Weights of a small transformer language model.
Size: 9 layers, width 256, 2 heads of 128, MLP 1024 tanh GELU, vocabulary 2119, 8.18M parameters.
Architecture: learned positions, tied embeddings.
Training: 250M tokens, 10705 steps.
MLP neurons of a small language model. Each row is named by its layer, matrix (up: input weights) and neuron, and shows model dimensions 0-255. Each number is 128 + 32 x the weight over its row's rms, rounded and kept within 0 to 255. Numbers have three digits each.
Before each neuron's rows, "fires on" lists the tokens most often at its 100 highest values on Wikipedia text that the model never trained on.

fires on: "ur", "he", "O"
L2.up252:140125066070106135123171113149161126163136130108160139111159192141143160176150139079126097170075093155196123151125121133109173134138103149107134144133125156116152136177189127134118156141122135126181120086150177094197179149096102109139106128145148090136119141047175140104102095168070155148106150130109122135138134168117099173128048111139192100087188153159119130118101124057113145150071143179135093130081099186108204143132097075140160087126174206103144115157083129142123080080156157128124096152116140166121135136144213106078131152153135166129129108116186124130124169138136100161165093174109119130139138063126090089206124095085096137127129106090117134094099103131218172127073117119177140078112097107144104102153155078143134176150138102104190155087095102128109126115087079

fires on: " ac", " al", " dif", " re", " en", " dis"
L4.up499:167127122097111140141122135109162168136079124171159143162119105204114156114179100074124104214135116095153110127074131115151144097136159178059171084154159119141098104174104105075113122154128173136183101102078106071101186089159172113108099188132118116146086091140144143159078112150147134090148115104123093125133114175101129136094099100085108093166107130065053178176140079094078168135107137082095067115168130117149128117095161169167147148039136132125105169138091132150049136107105155109116135202098082141104099146124139118095164098131134176127145162092199141161148150150121166118111141111115190137105156123153173128138135123128151102137161230104146116090155061141088070105092113163142160125113100119142127099148202097139117114164111109142175101131106104112121139198114132

fires on: " pro", " Pro", " le", " New", " ex", " f"
L4.up442:161120119119115071126081099144084104189151102150125134123133158146133070115168101124130118119112122108129164184089117113111189048109153082114149177119102051098167174198102128124113171106135131116107101097219164076127072095116157128077085131121147144100144105147101150107068084141118116118087115106096170104140142147117214157151118076126151118188207072061069134133111157135140157146112155117152142104165130099163160096130114094139148122115145164169112118152101145096151164070135142148097149083133163141119055157122129128095137138098089138159123135124206106134158116163109123087144140166114106105163094074106122128135090127053157111100092137128117099188184092165073116096157119137106122141190056093101101036152159084126167108124098144093128115106168093133128138107172148

fires on: " E", "á", "ó", " U", "ol"
L4.up824:126184133113152163059154121097174094146169123105050154132151187105123182097140113147080144074134094120147135082147140113141117108075092109212106168149175154099097198137116118143087130150170189107161137086117097131143150140082157132130107131079089159104143139094070102100091075131108097159197102102108068186082149099133150141156059088147116104159099168122151084138150131141178189094146079156157146147121153092147112088157129130183197116128126139200117082110101168141073102135131118124182130155076155131092130164123179126166097125123137151066109072101191092104083175133107112131175154120097151137098158153131133106108161147135095143131118170071138152050133151131124067116101106089201131134088116118153114125140109106155097135120108080084107094140128120087112084109101100

fires on: "reat", " cont", " desc", " dist", " ext"
L2.up258:131132065139121114146096141107124150195180086122106127077121124130098137149132163156126160197117078121168144165110090135110198129129184121240134141106160153178113118093156059079063149087071153155138103137138117225149137090111135136081116099139119106121087109148113133168147155171186143055128134157127109132144163105170130108175118076083143118118121165160120163157191106150107158131116165105085150071141147102125198079175171173114108107127068170124109131122089152154142111193120168130105120138074156135130127091139144107100140097108133115137086111065172153117165148114159036104125145115138143149165111207100130093148158094102132108083134168130165105179106108087145106150112097112114161171128108121194109180120125108143143108122080170157176148112148151187104119145164140

fires on: " cons", "em", " rem", "itle", "ont", "%"
L2.up809:135133101124120191127140114076135160134100103122134086158150174157076113131152124090073193141145124121121107178114118112156161118115200117149121183120108129113143159150110129102076078125155131121095159083104161062204122114058182164117139165131162116139168104089159079172189168145176102105144151144166131128102138157103102079111143196169099132137181141116204114176176152151126206170171133098124120074112113095083111083108149131117077102091141162139062065116150124184139118125165082108186123131121066141152104163092141129163145077201158192096131119100119150106153104051131128110128118130080106115104165140132112182147101101129137062142159128109130105163124098120167113155149179132135112059130176145144095101110190090115179073117114160119171075111139147133121117109139106

fires on: " of", " v", " f", " st", " for", " at"
L4.up1009:146137097187171094122092130137099182135147207196156170140138084107121126137128124088099123120086085097150123160129173151115168161113158107135132137133135135117153104178133141163069173155154160144163106159110097083201113145159145163090098174092122193163117102121145139140139118084124117125146128185143090137179099162180079099118158133196144095141176130115103118111144161187156082152153106156159110128165116145146155127148158134129136141105123139106181190124143127094123136097102075129142141148101185073120064136092144167152151133135154089058114156072194157133109228142081132108155105155139063134107104115112044109145107078085153117079133105171196140098131162193121174115126046172162123145166136140093187159134142174098112090140094092090091156115138104161141166153122112

fires on: " O", "O", " d", " p", " P"
L2.up557:111153074117061141151195114113160111182111089116126126130123139195067176117187187113108178140045075133133157135147135122081090128152111116080119123171170147131108128125183132107076110167194183112157159101125183104168175098095150164042078198141151128116129145099151071081054110092138136149160133149110145166127124157154116158127109102081144101138139115121159136121130112078129122085129121135169135111162080138154178075144089155143130060163139202148124137117117129178075086140165161156174153137120135137061120115135163164125147157143118126110169100108182163103135125159086078172152101110096167123138172142123092098116182129099167145098141161092120114119077139102128117075150135152098126113117068126103038090153127132151073166168085168110119080139162155152096122117118119

fires on: " g", " had", ";", " G"
L4.up279:150124139142140097117193132095146145156124069141107080054056121117109088121114136114179138084078110165149115136160095148132104154153168112145132117140095122163181132103121099105149156098056103147100148135107118150166097103143069128115096124122173073107111151127126150046156152150155162099151109165027150131162132129187114109194158125156195056145162121090096129149138163139136192062150133107091110124135195105114125130074126103100128112153096162122063043148191090169114131191152195163131166144095125174167075094159155148097076118090101129131090129141144169146187077162108087137092119124141107140162098184125131133072105129116122149136139137149163192152151140124109135110185064157104143104089170098126106161142102130197104082136110150145131130134122152145117133130113074

fires on: " D", " Ch", "ri", " Sc"
L2.up242:133124107165113148168210129132109111136138115128168143099160138139074100143148134141108164114129154149128090075134035171117109154089118106148116147184200182124137183119141117102130137118148184142114198116142073127072154086212179162089126146150105118135103154116116097117143144187104111161147124127131159087060163096130139190163184109113145158136150118076144148154085104105096150095109141138137145134183122164113131157137143182127104133114179108146087122105167104222125055138090136165109166120136117044086180124134140085125148095191117099168099161122124148112131145140065111106165143093099129142137102093127120095113113108121050154102085151098129128126198073100094131112165135050148180142070089124179119103149125061128143131153089145085152068124122175130089100143100113

fires on: " part", " cont", " |", " att", " appear", " dist"
L4.up356:146076066100123165132128155061190091133142187071106119096120140157140164133173184115146144164087137121124148128098117104134128112140206120170138163122121097149150137131209116218103155128104117146104141186118113114117163129086191065085132116168150123134120119138114106156143180197132140132140138107199101133159131090080101107125126094107138116137160090125131118123178117181128145164101108102103094109113126141179114105046133168106148084165163165126147098194150118112123144182130142174107135126145129102139081119105153128138159100121050115119157152133174112085112172124141081197152071127100133165204136228098122101193135077146162090107145165087124167105134112133103180100151092138194150115144125134205097108167144153126136130186105095119143080120082106120137139088131079

fires on: "ö", "í", "ó", "á", "ü", "ú"
L2.up228:097174115148137136130135146153059111130105117135129142086129122156120191095132106156121129082133125126069199104172170124089127132160072103125117206126118132131116151142132118131071129112142170095159159136130150123113146143119102141126160145089093172092119169166124117149115097145124149165193129092143103139122084066144153135135089063107121163078095172072148115105076126145103125119188130158151192109103147100203073153161079135174185118119163137111084110150118184160116109135116195093155154188093131151134202116112226135162146200117130164106095052073126100169091112166110079092148124158112103133165122148128036129070114157107118102142152126131095119118129113153119099109117097130074137131148151094125081160061088196113174176139089094119124094131158153081090121162108163

fires on: "ing", " dep", "e", "ow", "le", "ie"
L4.up496:093080137146121038172160075145098168110123121153166162148158106174123142142111105048115120128170098098098091136153063155178115144141128173168202084141137108175081068142091104062127124120142084110119119110118143129092167154146132112153157114124159159164156111155123130116149157099148070192115138039152189153104125115140108159090100118112163137101177101121113107118131159109079097152104122125144117105122132087118094165168164122137144142116143174114149173124111151065116083129080164053115102116113122105125176129135117190066133097141072109160147096194134136119113135163081119115121143161123108131128180060109044092167127144085121199159142141110189131144194092131078175148129080149169079096168135105155164117150120129076119107096033095100121166141149125114129108129141120

fires on: " al", " e", " dis", "\n"
L2.up1022:121129119115111092063140131110118098141113131169165090155078173243080216145157082094115149157144124099098163078133135180078132174144148130150175098151100119137102092154164148133112106099099073177138140065120131128114176139112156103100132107169134100113099120172097139189115087195119150132101120135083150067110134081090170129129115153084104129122129180110137127189157115042082156132123120159056104132163181175113155095128103102094101136165182137134114129157105110111114098084135140131152119142049128137107118143119140182130195141173160114141160140073144184095094144101096122110115131142129136115125149112131175132131051119106162124106080159111177117104129147217122162125177144124175168113120134084140128142085164122120177062113119067123148109169137143056141132187109152

fires on: " ", "/", " +", "%", ";", " —"
L2.up143:176110132106025119154097127151113140184179119115102083096092123135149130131191173183078154144185191149119136117101145170143153130135137137100109176151134154108126149125085140143135109126145092198138174054095096166170136204125215144168197195116120105177192111091129064162105178105112093134091133128064119141129126213126149146181126165133149127128151139137092124126122178127090131121172112137100144132089138155149102164173121125196127180144156130092150102155186175114114141145125150155163147163139120132130104130125067135156118092136085112143130115145114144129112129131144165076104120181098132123179082119134093133139091127159085134105110118141137177137099100074168121146144235115152088068147106096158071110078122120193128101120159107175131116125095139077152142162099139

fires on: " G", " g", "G"
L2.up46:127132106177104136141153141050147118138107127141108133165081129120090105079126128092122124147130103168103191124138152107121105129136122128112094170164083093136132145103083097098128139130104045215145076101103140091175114126137086142139122134103161181105150076158131158085131135146055154121092095138134134146163095113134123040161127111090113049132103091137142153140084096134144115128103128114087147133211174159087143126096118114138145099092169171116073076146099100168080118117129119113141195087111116111073107191157197135173148089153110134134067141147160138148103128176128046120062105107132133108111125187190114109108145152110137155110073133115105181160143150090087106089188159102112140142156168064181109182145129048189152147146111136084164131174147172121117110142121076

fires on: "st", " of", "s", "le", "os", "th"
L4.up561:184207110113095152111132079117130141109098092165104142213123169156182097180102098088117156185102113084146138136085120126074099086117119147073098103146095170096154096140119094134127164127183113125128081148160154078104148123119205057103137127093122123158091168093110127130135173133162123191137147166124139066149091198090122117104142081154153131144120147096131118146088082102160132106138177184145132096167161145094078167182099116105136132096146143088141097165133110158153108133111186079099125108162136160125077120105104065135134213077133180143173186100162094159104159199161146108149094155217084138129089161121135203060144117125154162102103125107068106104151165093133136127140137171099174090149132152135150138136120186106152099129148146146130144166124119145152099138107138

fires on: " f", " d", " F"
L4.up235:120113146154167117121080119146170177118079159159070103069156127115139137160128090153130194137190142127128118145117051087113118093135143076158109108198164166121104101171076151135128126140148152099119118097145133144160114127073172183130095184111152148147159145121127136196171154137158143077105099098088147198120110113135146134107136104175192143156193108131123134030109103169158149105078158128170157116167108129151160104124107112098162080179126078079067179164156089141129151169089120064124116141139182114065044107109105149141139194140092172164068130109128184165162121148149115127117121136112133077119057161154091120114054106106155128117111130084131127170150187147099076135165103161147089147104144164118130094140126130113179145154083091106139117087158120119145171137152118

fires on: "i", "ai", " art", "na", "a", " music"
L2.up740:099185099133081083122149185136103131143070119160128082127106125167177132156133165156121149180118123161174112127125151127114074135089093088111098144076102131130130127122161074120129141000125121087174096081112112155134142149068076115116158091176168126073175147072184123122096093111198129198099123142122120174091128147131130126150064066128143124145163144130166154114109139138099176115109157143162139154148146196163117118152138183073145106131127145110128129088128105183149119108150094129100152147124117119079162119203156150067141114093147088111073079109159159127139173123142134145185167125211113117156120132173093121154144077146166168099137159071116093114141078102093149155159163109204154174121102108117114077138132116117133082103120132082100193152150139116181137134122091

fires on: "i"
L4.up620:075173115128077075139105162099121106128056120136156086130129146132148115112099093173120108153196121135108175137146132141153146117162112132123096134110110075098123082117130153134120111100070124129184156082149047094128141103107142072136153157193116104126152147118177169088118177197117132187151143082062107165086133127130147069163076134139134115078110146099187150092087064177162145095097124147142136098110101101185127125155123096151137129097066111126108107112119183119142128122151091138098141083145091135103100195109063171097093174117120131128066125184173169187142133162113140101106177098150149170163131179141125096144171097104177147092155132083152127168170080126050161161128155130105174118108104147113120079100111095135165050115146137165187129107093119096131168203125141

fires on: "ent", "wards", "E", "ö", "ä", "ø"
L2.up837:066171142085128137098164147143156125083120109150141130154079151093140180132072091093149157120122151153064094097065118046147133098147126172120127142120142133191126130110106076144167082114194175102150137117101106035102110107060113077152152139205185162090162114163145130158139105134124115148097080099113102145136135120105079157123120088114103102158118152175093114104101134129076148110104092133091077173114143113142129192091065092119077085152153130144152124113140131092107123158141107081105106102128146140076202104123184165153100157146148075140139117122188123157099121134114156167132193109159097102103084126082170108122094120116144104085152133084137121131124074182145131169097065149056144199144164141154127080094120097132064123109113190113123129149138050102143104126085146

fires on: "s", "%"
L2.up75:129088125183111143148117179145120103132146115124129111167124100180128199151116106137089092150154153140159119133086109188146111109107128133114112149086112156102109135178148141159130113130140062180141115096150085106113122157077149134133143118100085102136160124179143084130156116169142112078156159113090152089061156221097145156133122120150138108138128148109166100163072101063156114105141110122106155088093156102138061142127109077090168118181128165038053101117123045154143139146093132164145178098168131169109073183223142119170159148162111149162122125090155105083130128111197142073104122115183120143108115121091152190155170133098154063118100138104166170074092137114142122136142146154151083055066149161147143100115166137159154047135107157120142140110079118167140149176134121